config.toml
n_head = 2
head_dim = 128
d_mlp = 1344
qk_norm = false
attn_scale = 0.0884
init_std_down = 0.00339
decay_fraction = 0.712
steps = 4653
dataset = "wikipedia_en"
MLP neurons of a small language model. Each row is named by its layer, matrix (gate and up: input weights) and neuron, and shows model dimensions 0-95. Each number is 50 + 10 x the weight over its row's rms, rounded and kept within 0 to 99. A neuron's up and down rows have the sign that makes its largest values positive.
A block is one neuron, or neurons of one layer that tend to fire together. After each block is what it responds to, as a language model described it from the Wikipedia text at the highest values.

L15.gate338:54 73 48 48 49 52 56 57 49 73 60 50 44 55 52 52 61 44 44 51 41 67 45 61 35 59 71 39 61 60 39 45 41 47 35 52 41 76 45 57 51 53 46 34 44 38 57 45 55 58 50 66 54 74 58 48 53 44 44 39 55 41 40 56 61 51 44 38 56 64 45 47 61 44 48 52 44 59 43 52 28 27 41 54 38 54 42 40 28 44 37 41 45 60 64 45
L15.up338:61 44 50 66 44 58 54 62 43 40 49 43 46 62 45 63 43 51 60 21 42 46 54 29 65 45 43 54 49 56 44 43 53 54 32 48 38 53 45 34 59 37 48 66 50 66 51 36 55 43 65 35 41 50 36 51 70 64 71 48 36 46 36 69 44 69 59 45 56 47 45 55 75 50 59 63 50 61 49 40 58 57 39 61 45 40 33 42 39 38 52 46 46 60 29 45
L15.gate836:54 36 44 59 65 49 43 48 49 67 18 49 45 60 44 53 48 53 37 55 38 51 51 57 35 43 53 52 68 50 39 62 51 53 39 43 58 47 43 64 34 58 54 64 45 48 35 54 47 56 63 43 61 68 52 25 41 40 51 52 40 45 35 50 75 59 64 54 41 53 46 60 40 43 64 32 44 67 49 57 49 63 54 65 63 37 44 40 45 64 41 45 63 55 61 41
L15.up836:29 56 64 60 50 55 63 66 53 52 47 45 41 43 45 56 37 40 29 49 51 49 60 78 51 52 40 52 50 56 40 53 46 48 41 39 48 58 64 62 51 68 40 39 48 57 61 51 60 70 51 30 47 56 38 61 53 53 61 44 33 57 37 55 39 42 70 39 43 64 48 76 39 53 67 44 46 52 25 39 39 41 53 51 30 64 51 46 35 51 53 43 50 49 66 43
L15.gate963:48 61 32 44 41 47 44 62 53 32 46 62 55 41 49 55 65 45 44 57 62 56 44 38 53 52 46 51 57 34 60 44 42 44 45 50 50 70 55 47 43 40 48 40 38 52 61 41 58 48 55 45 42 64 56 32 55 49 57 60 58 49 54 62 71 59 74 46 45 55 73 51 53 41 52 59 47 66 50 50 44 49 57 60 54 57 53 40 51 49 52 48 52 47 45 59
L15.up963:44 52 43 35 56 55 53 47 62 33 49 29 53 40 64 53 55 45 47 51 49 49 34 51 36 69 48 56 52 67 48 44 44 54 26 72 57 35 46 66 44 56 58 51 59 68 44 66 55 46 51 40 45 67 43 60 58 36 32 51 30 30 47 46 64 33 47 49 59 44 40 44 33 48 53 43 58 38 49 64 77 53 60 57 57 48 51 54 46 61 52 40 49 65 58 64
L15.gate1044:58 49 58 46 39 44 36 48 43 47 59 57 33 49 56 53 58 56 40 46 43 45 68 49 47 54 49 45 55 58 46 55 67 59 71 34 53 78 55 65 68 52 43 47 54 41 47 50 49 36 56 50 43 54 64 42 53 44 73 54 55 49 27 44 43 77 67 40 47 46 51 39 59 33 45 41 55 62 48 51 41 55 63 49 41 56 59 58 30 57 36 39 47 51 40 48
L15.up1044:56 38 56 62 57 44 58 55 51 45 59 54 38 64 55 44 65 65 62 56 47 36 50 55 80 57 46 42 49 57 35 58 53 61 40 57 60 59 65 49 43 56 54 60 57 48 74 50 42 55 33 49 64 65 53 62 40 52 50 40 39 32 49 58 47 50 66 46 55 27 61 58 61 53 53 72 46 45 43 47 33 51 75 50 32 48 50 67 43 45 70 52 62 41 49 62
Description: Table-row party names

L18.gate817:56 38 64 47 62 57 65 46 55 59 53 44 53 63 54 60 41 58 40 43 29 67 43 60 43 56 66 59 57 50 45 36 51 38 33 51 34 60 33 38 45 49 38 69 47 48 44 46 59 47 51 53 43 52 57 58 53 59 61 66 58 52 39 44 43 56 63 38 54 71 57 50 47 61 64 44 65 56 38 64 39 76 64 44 63 59 48 50 60 50 63 41 58 46 46 18
L18.up817:47 54 42 46 37 46 53 64 34 53 47 42 45 63 35 54 45 57 40 63 26 62 37 48 50 39 48 41 60 37 53 56 36 46 58 69 50 54 39 41 57 53 47 67 43 62 60 48 66 60 60 58 38 61 45 35 58 62 37 53 52 44 49 50 61 50 52 61 44 41 49 53 41 39 51 50 37 68 64 41 42 54 34 54 47 66 44 48 41 27 37 62 61 55 48 49
L18.gate917:37 41 32 48 49 69 70 69 43 45 43 53 46 42 45 44 43 73 41 50 43 55 48 53 63 55 42 52 48 33 38 67 53 61 62 54 44 53 49 52 35 66 49 52 53 58 60 58 42 50 45 65 55 55 50 56 50 38 49 60 68 54 36 33 73 47 49 70 56 52 58 61 36 57 63 62 52 55 48 57 51 47 61 57 65 43 57 28 41 62 46 44 58 66 39 48
L18.up917:53 54 33 61 39 45 57 50 41 65 44 48 34 56 31 73 60 64 37 62 70 56 57 62 51 44 41 47 46 57 41 50 53 37 52 55 61 45 46 52 52 55 56 54 63 51 36 47 55 48 59 28 45 49 46 54 72 62 48 62 39 41 50 57 55 32 70 60 64 59 53 65 49 54 63 73 46 54 68 67 49 59 55 31 65 53 49 43 65 51 65 60 51 50 33 47
L18.gate1225:44 72 55 52 56 42 58 57 51 50 40 40 50 46 57 56 55 43 23 38 51 53 35 48 42 37 58 47 59 59 57 51 46 34 58 20 51 61 56 63 57 48 28 40 44 52 45 41 53 53 40 40 25 53 52 58 45 48 56 63 51 48 52 37 49 48 40 45 48 61 47 57 51 58 50 51 55 50 38 65 49 45 45 56 42 36 34 56 52 64 43 38 67 39 56 59
L18.up1225:33 57 57 45 45 27 58 60 58 60 49 44 33 52 35 65 52 40 47 66 45 40 60 59 54 44 61 52 52 65 54 56 60 55 55 41 39 64 62 41 56 50 40 45 36 59 40 39 54 60 40 56 31 54 39 53 56 37 56 52 47 45 44 53 49 47 62 34 36 59 36 63 42 40 50 67 59 47 36 46 50 44 63 48 69 35 27 50 59 71 48 57 48 39 46 54
L18.gate1264:53 45 58 42 52 56 65 65 55 54 65 55 69 52 44 35 48 37 32 57 51 68 30 39 47 37 66 50 64 47 61 65 44 47 58 54 50 58 74 71 39 50 64 74 48 54 49 43 45 59 33 51 53 49 40 46 52 56 33 52 38 43 55 41 28 59 71 63 43 52 48 41 47 44 62 59 63 58 40 42 49 52 42 64 50 47 35 40 43 60 63 37 45 56 36 56
L18.up1264:60 28 59 30 57 51 68 59 53 48 36 35 63 48 56 53 51 54 35 58 63 46 75 51 36 67 49 52 69 56 54 51 69 37 56 48 70 45 56 62 41 42 55 57 46 40 51 56 47 45 57 52 48 38 50 31 55 51 42 41 52 55 41 52 41 56 45 29 63 42 48 29 44 65 36 38 38 54 42 62 47 42 46 59 61 46 61 59 71 48 57 39 49 49 31 55
Description: Table cell final digits

L18.gate315:41 49 70 50 42 56 36 66 57 46 51 39 56 59 48 45 45 42 40 50 47 50 47 35 40 63 62 60 48 42 49 37 46 49 59 34 70 28 70 55 45 49 46 45 37 52 49 54 68 59 43 56 57 28 60 45 54 61 56 40 60 48 51 40 49 50 73 63 52 65 42 24 61 52 51 42 37 62 51 51 55 45 43 50 54 49 71 55 30 58 50 54 54 49 57 33
L18.up315:47 43 51 63 50 50 50 68 43 60 62 59 35 48 53 64 46 33 51 38 40 48 35 41 50 50 20 47 58 62 49 53 51 49 40 49 55 61 56 68 56 31 32 51 74 58 49 56 48 62 42 50 56 55 38 41 46 50 65 39 35 74 47 47 53 57 54 67 58 43 50 45 69 53 38 48 60 55 34 58 51 37 53 50 45 49 54 51 67 59 57 46 51 64 64 57
L18.gate665:48 58 64 28 54 37 62 51 38 52 48 38 55 30 58 52 36 64 38 54 42 69 47 55 41 57 55 72 44 34 49 45 26 45 58 53 47 52 36 50 39 45 23 53 45 47 42 61 43 45 54 53 30 52 62 66 57 67 66 58 40 39 64 47 57 54 45 70 51 44 56 51 32 69 34 62 54 40 52 47 38 47 45 63 62 41 44 51 35 37 57 64 63 51 56 45
L18.up665:38 39 46 60 56 67 37 61 46 52 61 62 41 59 56 58 48 61 47 34 30 51 52 39 53 58 34 55 64 51 44 43 59 54 44 60 65 52 67 51 74 37 30 64 41 37 69 74 51 40 45 48 60 53 41 51 40 50 39 31 62 49 40 41 46 30 58 49 36 58 50 37 46 45 42 32 46 33 42 59 48 59 57 58 66 58 64 48 43 42 72 48 40 58 56 57
L18.gate717:43 52 33 54 31 71 41 43 44 61 52 47 42 49 47 60 64 64 62 57 46 49 36 49 55 42 50 53 49 52 34 52 34 42 33 45 56 60 35 58 48 58 49 31 60 57 28 51 57 54 40 56 39 47 47 39 32 42 49 31 54 64 25 64 45 43 69 63 49 58 48 31 46 58 49 49 62 59 48 56 34 49 62 66 40 68 55 38 37 43 57 61 60 62 28 47
L18.up717:29 43 61 52 53 48 50 73 56 43 47 45 42 41 50 69 55 56 43 40 40 50 52 50 46 48 45 59 50 33 65 59 38 30 54 62 37 71 55 53 55 49 63 59 30 43 38 29 51 53 48 56 44 52 55 63 46 43 32 60 45 59 36 34 24 62 54 38 68 40 18 40 46 55 54 56 46 38 57 55 40 57 51 48 39 57 50 37 45 48 51 59 59 38 48 59
L18.gate1130:68 46 39 46 37 58 44 60 52 52 49 54 59 47 60 54 69 32 51 45 50 50 21 29 57 51 58 52 45 41 35 38 56 52 34 52 51 34 58 52 36 51 42 55 37 55 55 56 55 53 60 41 33 37 53 66 42 64 60 49 38 52 43 31 41 51 75 60 42 69 69 46 38 53 53 39 57 51 48 48 40 44 36 54 52 61 49 40 62 39 46 50 62 39 72 46
L18.up1130:50 37 63 57 65 44 58 59 50 52 66 60 46 58 43 39 58 66 43 67 42 60 54 55 60 44 51 50 36 54 51 62 41 66 37 63 52 32 52 59 40 52 54 64 39 58 49 43 51 48 53 56 59 35 54 51 51 62 56 33 55 51 49 56 46 62 48 36 58 58 73 62 51 51 36 53 50 59 38 58 46 64 39 58 61 44 56 49 70 45 54 42 49 57 50 56
Description: Numeric-context token pieces

L8.gate0:45 28 40 40 47 41 68 58 57 40 46 60 65 64 41 47 49 41 51 62 43 68 59 36 58 40 65 47 55 36 36 33 47 41 61 50 45 57 59 58 48 64 47 37 40 39 46 53 28 46 41 37 54 63 61 67 58 55 50 42 62 58 55 29 48 63 43 66 47 69 51 46 47 71 62 39 49 59 48 65 30 54 49 48 57 61 61 43 42 36 56 55 58 59 41 50
L8.up0:40 44 39 69 40 57 47 46 41 53 34 64 52 36 46 46 46 44 47 42 45 52 64 52 50 59 50 60 52 44 54 41 37 51 61 70 52 41 44 46 53 35 52 46 33 52 58 42 45 36 65 53 36 40 63 54 42 53 49 56 61 53 47 58 59 30 49 52 34 41 54 37 28 40 33 50 38 34 52 64 41 41 58 54 50 66 59 57 37 47 55 56 64 41 42 46
Description: Digits inside long numbers

L15.gate113:54 53 53 46 43 55 66 39 48 50 38 36 37 57 41 59 77 57 55 56 53 65 61 41 51 65 46 46 57 29 44 47 44 44 59 48 56 48 58 53 43 51 53 36 44 63 55 58 31 45 58 57 33 52 50 44 32 68 66 56 55 52 48 67 32 62 53 53 44 67 39 47 43 66 30 56 44 52 42 66 26 48 65 59 39 40 55 42 33 43 36 44 51 46 46 26
L15.up113:73 45 60 37 30 63 54 48 54 53 63 48 43 48 34 54 39 52 54 56 49 59 40 39 51 62 57 50 44 65 62 47 60 60 55 51 56 49 55 41 64 49 62 55 47 50 49 53 69 34 51 69 52 39 40 40 56 68 43 49 63 56 44 50 32 36 61 55 45 51 48 42 29 65 56 58 54 57 44 49 29 62 61 64 49 52 51 50 39 54 57 55 52 51 47 41
L15.gate433:51 44 44 36 52 71 53 47 70 68 36 64 35 35 59 45 47 65 60 53 67 47 57 43 51 46 37 40 67 48 49 46 66 31 59 41 51 45 51 64 58 44 32 41 46 40 41 45 45 53 41 53 52 63 33 53 37 40 70 64 51 63 50 43 35 68 49 42 31 62 60 48 53 41 47 42 49 53 60 73 33 71 57 51 40 45 47 40 32 55 47 43 65 50 48 48
L15.up433:53 42 45 44 34 47 62 67 36 40 46 53 63 58 45 35 41 52 57 53 57 60 53 56 56 67 44 69 51 64 55 56 39 42 33 58 49 46 44 41 50 41 57 50 54 47 47 44 51 34 55 61 54 46 46 48 60 46 51 41 40 68 52 31 60 53 42 45 53 60 25 56 48 53 53 60 59 55 43 41 43 60 68 57 57 54 47 48 57 47 45 58 42 36 46 56
L15.gate853:50 59 40 70 33 49 37 43 42 49 58 45 36 59 28 49 54 49 43 53 35 62 45 48 46 51 52 36 41 45 35 53 49 50 52 60 53 50 31 43 39 51 52 48 41 31 53 63 46 45 35 50 34 46 44 36 35 50 51 62 49 53 45 42 42 78 41 34 54 55 51 46 42 42 61 38 49 43 61 49 52 43 72 56 42 58 58 50 47 50 46 55 61 57 55 35
L15.up853:40 55 38 42 61 41 39 42 62 60 56 60 38 48 45 66 71 60 44 53 45 38 34 56 32 44 51 61 42 64 51 53 45 44 51 63 33 57 38 32 40 40 49 55 24 43 42 42 52 61 43 64 58 46 40 39 64 40 54 46 38 55 47 49 70 49 44 54 26 45 52 50 58 53 47 55 40 41 53 40 50 70 72 51 59 48 37 53 42 64 45 52 53 34 45 55
L15.gate1103:57 55 36 47 40 48 44 59 36 55 56 67 54 63 52 46 49 54 45 44 55 54 49 40 43 50 44 58 39 48 51 68 43 54 44 37 42 32 43 57 57 43 48 54 31 36 31 53 42 66 53 46 49 46 47 41 56 56 49 30 57 48 35 55 46 46 68 57 55 41 59 51 47 65 47 40 70 61 52 42 42 47 67 55 46 53 51 37 42 39 73 57 59 53 60 42
L15.up1103:42 57 41 44 45 56 47 56 48 49 48 57 60 60 37 74 45 46 44 32 44 58 41 36 57 45 45 40 53 31 63 50 50 42 30 46 61 51 39 60 61 49 47 45 47 40 49 31 34 39 38 38 45 64 36 55 47 39 49 43 57 54 66 36 44 62 44 61 65 40 40 64 54 65 44 47 48 45 50 65 62 39 56 60 49 52 48 45 34 53 59 49 56 46 52 65
Description: Digits inside numbers

L18.gate307:33 48 55 52 41 67 57 37 54 40 36 36 57 56 51 47 61 23 52 58 29 46 39 65 63 44 52 50 40 53 38 51 45 48 45 51 41 42 50 55 38 47 54 43 61 69 50 37 50 39 42 26 48 51 35 59 52 30 47 55 48 61 58 42 67 75 53 70 48 58 49 53 55 45 60 40 55 59 63 48 43 43 63 51 41 37 35 39 44 51 63 50 48 64 66 50
L18.up307:49 44 52 38 33 58 49 66 36 56 47 54 46 48 34 39 41 48 53 45 46 47 36 57 58 59 31 41 60 50 34 45 40 48 56 53 64 54 53 62 35 48 42 59 37 48 54 40 37 41 68 62 45 49 45 32 51 51 56 52 52 55 30 44 59 68 23 49 41 40 31 55 60 45 50 52 51 39 51 57 48 48 39 52 54 29 46 56 59 53 52 67 37 27 61 43
L18.gate435:59 64 47 43 53 58 67 76 50 65 55 48 46 53 67 45 49 66 38 44 41 42 49 51 51 56 60 56 44 42 43 57 50 57 41 44 59 51 27 43 39 53 36 43 36 45 54 42 52 47 57 41 44 63 54 36 45 54 66 46 39 66 58 45 52 39 70 61 62 56 72 73 37 46 45 40 45 60 36 63 53 50 46 68 34 51 37 64 43 42 36 50 44 37 54 35
L18.up435:45 44 47 41 52 49 35 61 64 51 48 40 31 69 39 39 36 24 44 52 39 52 42 50 37 57 61 46 39 60 69 51 46 54 46 47 44 53 36 45 54 55 52 43 61 45 31 56 62 48 53 48 64 55 42 44 58 62 46 51 40 36 61 60 45 38 54 33 43 56 46 70 44 53 51 40 53 58 72 53 66 45 44 31 48 46 43 66 42 37 57 41 43 59 62 56
L18.gate507:52 54 54 67 48 51 61 62 33 65 45 34 60 32 71 29 41 37 44 69 52 42 57 58 56 58 38 59 65 59 32 36 46 48 40 42 43 56 48 47 51 54 47 42 67 54 58 46 65 48 56 40 40 52 40 33 42 49 54 33 58 73 55 51 58 42 58 37 51 50 38 40 40 37 45 62 36 49 52 53 57 34 42 48 51 47 62 56 29 48 43 31 50 53 47 50
L18.up507:47 52 53 62 49 52 63 42 54 50 44 59 54 50 47 38 37 49 64 56 42 57 32 44 52 52 50 55 61 62 51 58 48 62 59 60 43 50 41 41 62 66 58 72 60 61 40 62 65 49 51 53 51 41 27 43 44 66 42 51 47 33 45 56 48 48 52 40 42 43 40 50 53 63 42 61 33 64 65 41 51 60 49 57 48 65 36 57 54 51 44 61 46 52 44 52
L18.gate1203:49 53 57 70 30 54 38 51 46 57 49 55 47 42 50 48 50 45 49 47 45 57 59 62 43 49 36 73 58 56 54 67 59 64 31 64 71 51 49 45 48 65 48 57 66 56 50 49 51 56 40 64 59 38 60 41 44 40 49 46 48 30 47 47 57 49 47 47 50 53 42 66 64 51 45 42 62 47 56 51 54 43 42 64 63 43 40 47 35 55 50 57 60 64 42 71
L18.up1203:55 51 46 43 73 60 41 53 55 50 56 41 47 36 34 55 63 42 64 38 36 43 48 48 57 46 31 26 55 48 73 53 43 56 38 30 54 64 43 40 34 46 65 38 43 36 60 50 46 64 61 60 43 59 38 46 54 56 59 40 47 46 27 62 64 29 62 49 54 46 51 32 50 37 60 55 60 61 52 54 51 55 57 50 50 65 56 34 50 41 50 38 40 44 54 53
Description: Table cell endings

L8.gate1224:51 43 60 60 43 48 66 52 58 51 63 36 52 38 45 58 38 59 46 72 46 71 25 38 40 54 51 62 29 43 57 49 46 40 57 37 46 49 48 69 55 57 40 65 44 62 51 42 51 46 49 52 54 52 61 47 36 47 53 46 35 36 36 37 62 55 41 47 38 48 48 67 39 56 57 50 42 50 55 56 48 62 51 59 40 77 39 54 43 37 53 78 62 55 44 61
L8.up1224:46 50 59 43 48 28 47 53 55 34 68 57 25 55 37 54 33 46 42 39 48 46 70 27 51 59 58 55 42 41 50 34 43 38 56 53 50 37 55 47 36 55 47 43 32 54 54 33 59 53 58 67 35 54 70 49 35 62 51 55 45 50 51 27 64 54 61 47 49 41 54 62 53 45 45 39 55 47 45 73 36 46 47 54 63 43 56 39 45 58 62 58 50 42 58 59
Description: Digits in table numbers

L15.gate32:57 32 40 39 33 33 53 56 39 41 42 41 40 63 41 53 55 43 29 52 60 42 44 47 43 31 46 53 60 28 58 48 51 50 49 39 56 43 64 37 62 61 53 55 40 49 49 37 46 51 51 46 47 64 45 34 50 42 62 43 64 60 52 34 46 46 48 58 49 53 62 43 46 46 57 51 52 41 41 46 56 56 61 50 45 50 50 54 52 40 40 52 57 42 57 58
L15.up32:78 62 44 36 28 44 59 60 39 77 53 51 34 41 29 57 48 57 41 36 49 47 34 52 45 65 63 54 44 42 43 59 57 45 44 49 68 50 41 59 45 47 29 55 37 53 64 72 39 39 44 62 51 56 47 51 51 48 38 37 55 27 59 51 45 57 66 52 71 59 70 55 57 58 38 44 46 47 65 42 47 67 41 57 51 53 51 45 40 43 53 56 54 46 53 58
L15.gate562:49 48 61 44 36 53 57 44 45 35 58 57 57 49 60 35 61 62 25 49 53 60 47 35 49 25 50 53 57 63 54 54 41 56 55 53 50 63 40 46 56 49 67 65 35 48 47 38 43 57 44 59 49 58 50 47 47 38 82 55 58 63 49 44 36 60 48 50 51 58 61 72 67 54 59 66 45 50 48 39 49 48 48 57 65 63 72 65 43 49 40 49 63 47 58 62
L15.up562:22 45 58 55 69 48 40 49 49 52 57 24 33 34 47 31 29 50 44 53 34 33 54 49 49 33 45 56 61 55 49 46 30 32 58 33 46 47 60 47 50 55 62 58 60 53 37 43 38 56 32 40 49 67 59 48 58 39 54 52 56 51 57 59 57 55 45 71 38 45 42 37 56 51 52 53 32 49 53 37 33 45 50 41 65 54 48 31 52 54 46 48 59 43 59 52
L15.gate937:51 57 45 46 66 46 52 50 32 39 69 41 49 34 42 69 42 63 33 55 22 64 42 38 45 54 57 56 47 38 56 66 34 42 46 41 49 50 52 42 53 52 49 58 41 43 59 57 52 55 50 62 69 54 62 49 42 37 63 39 43 45 57 40 33 69 49 44 32 41 57 49 68 54 71 49 48 52 39 34 45 50 56 47 60 55 41 48 63 46 19 67 69 52 65 51
L15.up937:49 42 58 60 53 52 72 54 44 36 40 53 56 37 45 60 50 52 48 56 51 37 56 65 75 40 52 50 41 49 48 49 49 68 37 45 57 52 46 52 39 42 46 50 38 55 59 64 62 43 69 40 62 40 44 61 60 68 39 39 37 51 49 53 48 45 69 41 53 56 66 48 56 66 69 43 45 55 55 61 46 52 39 52 67 50 45 37 51 33 36 57 48 45 66 49
L15.gate1025:72 53 49 39 46 30 53 66 48 59 39 49 54 38 52 36 47 49 35 47 57 42 48 65 50 42 57 42 45 59 35 34 37 45 58 55 45 64 55 42 68 46 37 56 45 47 62 41 52 63 51 68 39 47 62 54 59 38 64 59 47 50 44 53 59 51 38 36 51 73 54 60 45 39 30 58 49 57 52 41 50 51 69 47 54 52 53 65 45 61 51 45 30 57 50 36
L15.up1025:48 61 42 35 67 55 73 48 55 61 62 47 52 50 47 51 27 39 40 56 57 52 60 55 51 62 37 59 52 56 61 36 40 55 43 47 44 48 57 57 64 45 56 61 34 43 35 41 64 51 60 52 64 49 43 62 43 47 34 65 34 54 58 40 40 57 68 37 49 54 52 56 53 49 57 41 45 36 53 62 54 67 70 56 37 57 48 54 54 50 41 55 49 47 20 57
Description: Table-cell single digits

L8.gate220:65 55 54 42 38 56 49 60 61 54 47 45 46 69 32 64 39 39 50 45 48 51 55 35 31 34 52 47 50 67 42 45 44 37 52 38 59 61 57 72 56 58 57 47 53 57 49 31 66 54 34 58 50 49 71 72 57 62 73 44 45 36 53 36 61 61 56 69 57 47 63 49 62 42 38 42 37 69 51 51 44 37 47 51 50 57 49 51 38 37 48 50 58 36 41 37
L8.up220:40 54 59 32 49 48 56 57 54 46 54 39 33 75 42 54 54 41 66 48 42 67 61 38 56 40 42 60 42 55 50 64 45 47 41 53 50 45 45 47 57 57 43 47 57 60 64 53 44 37 57 45 53 37 48 39 60 59 59 37 50 62 25 82 62 44 49 64 53 58 45 45 63 33 44 56 54 51 42 49 57 62 53 68 51 48 38 56 47 52 62 36 68 37 43 31
Description: Start of repeated names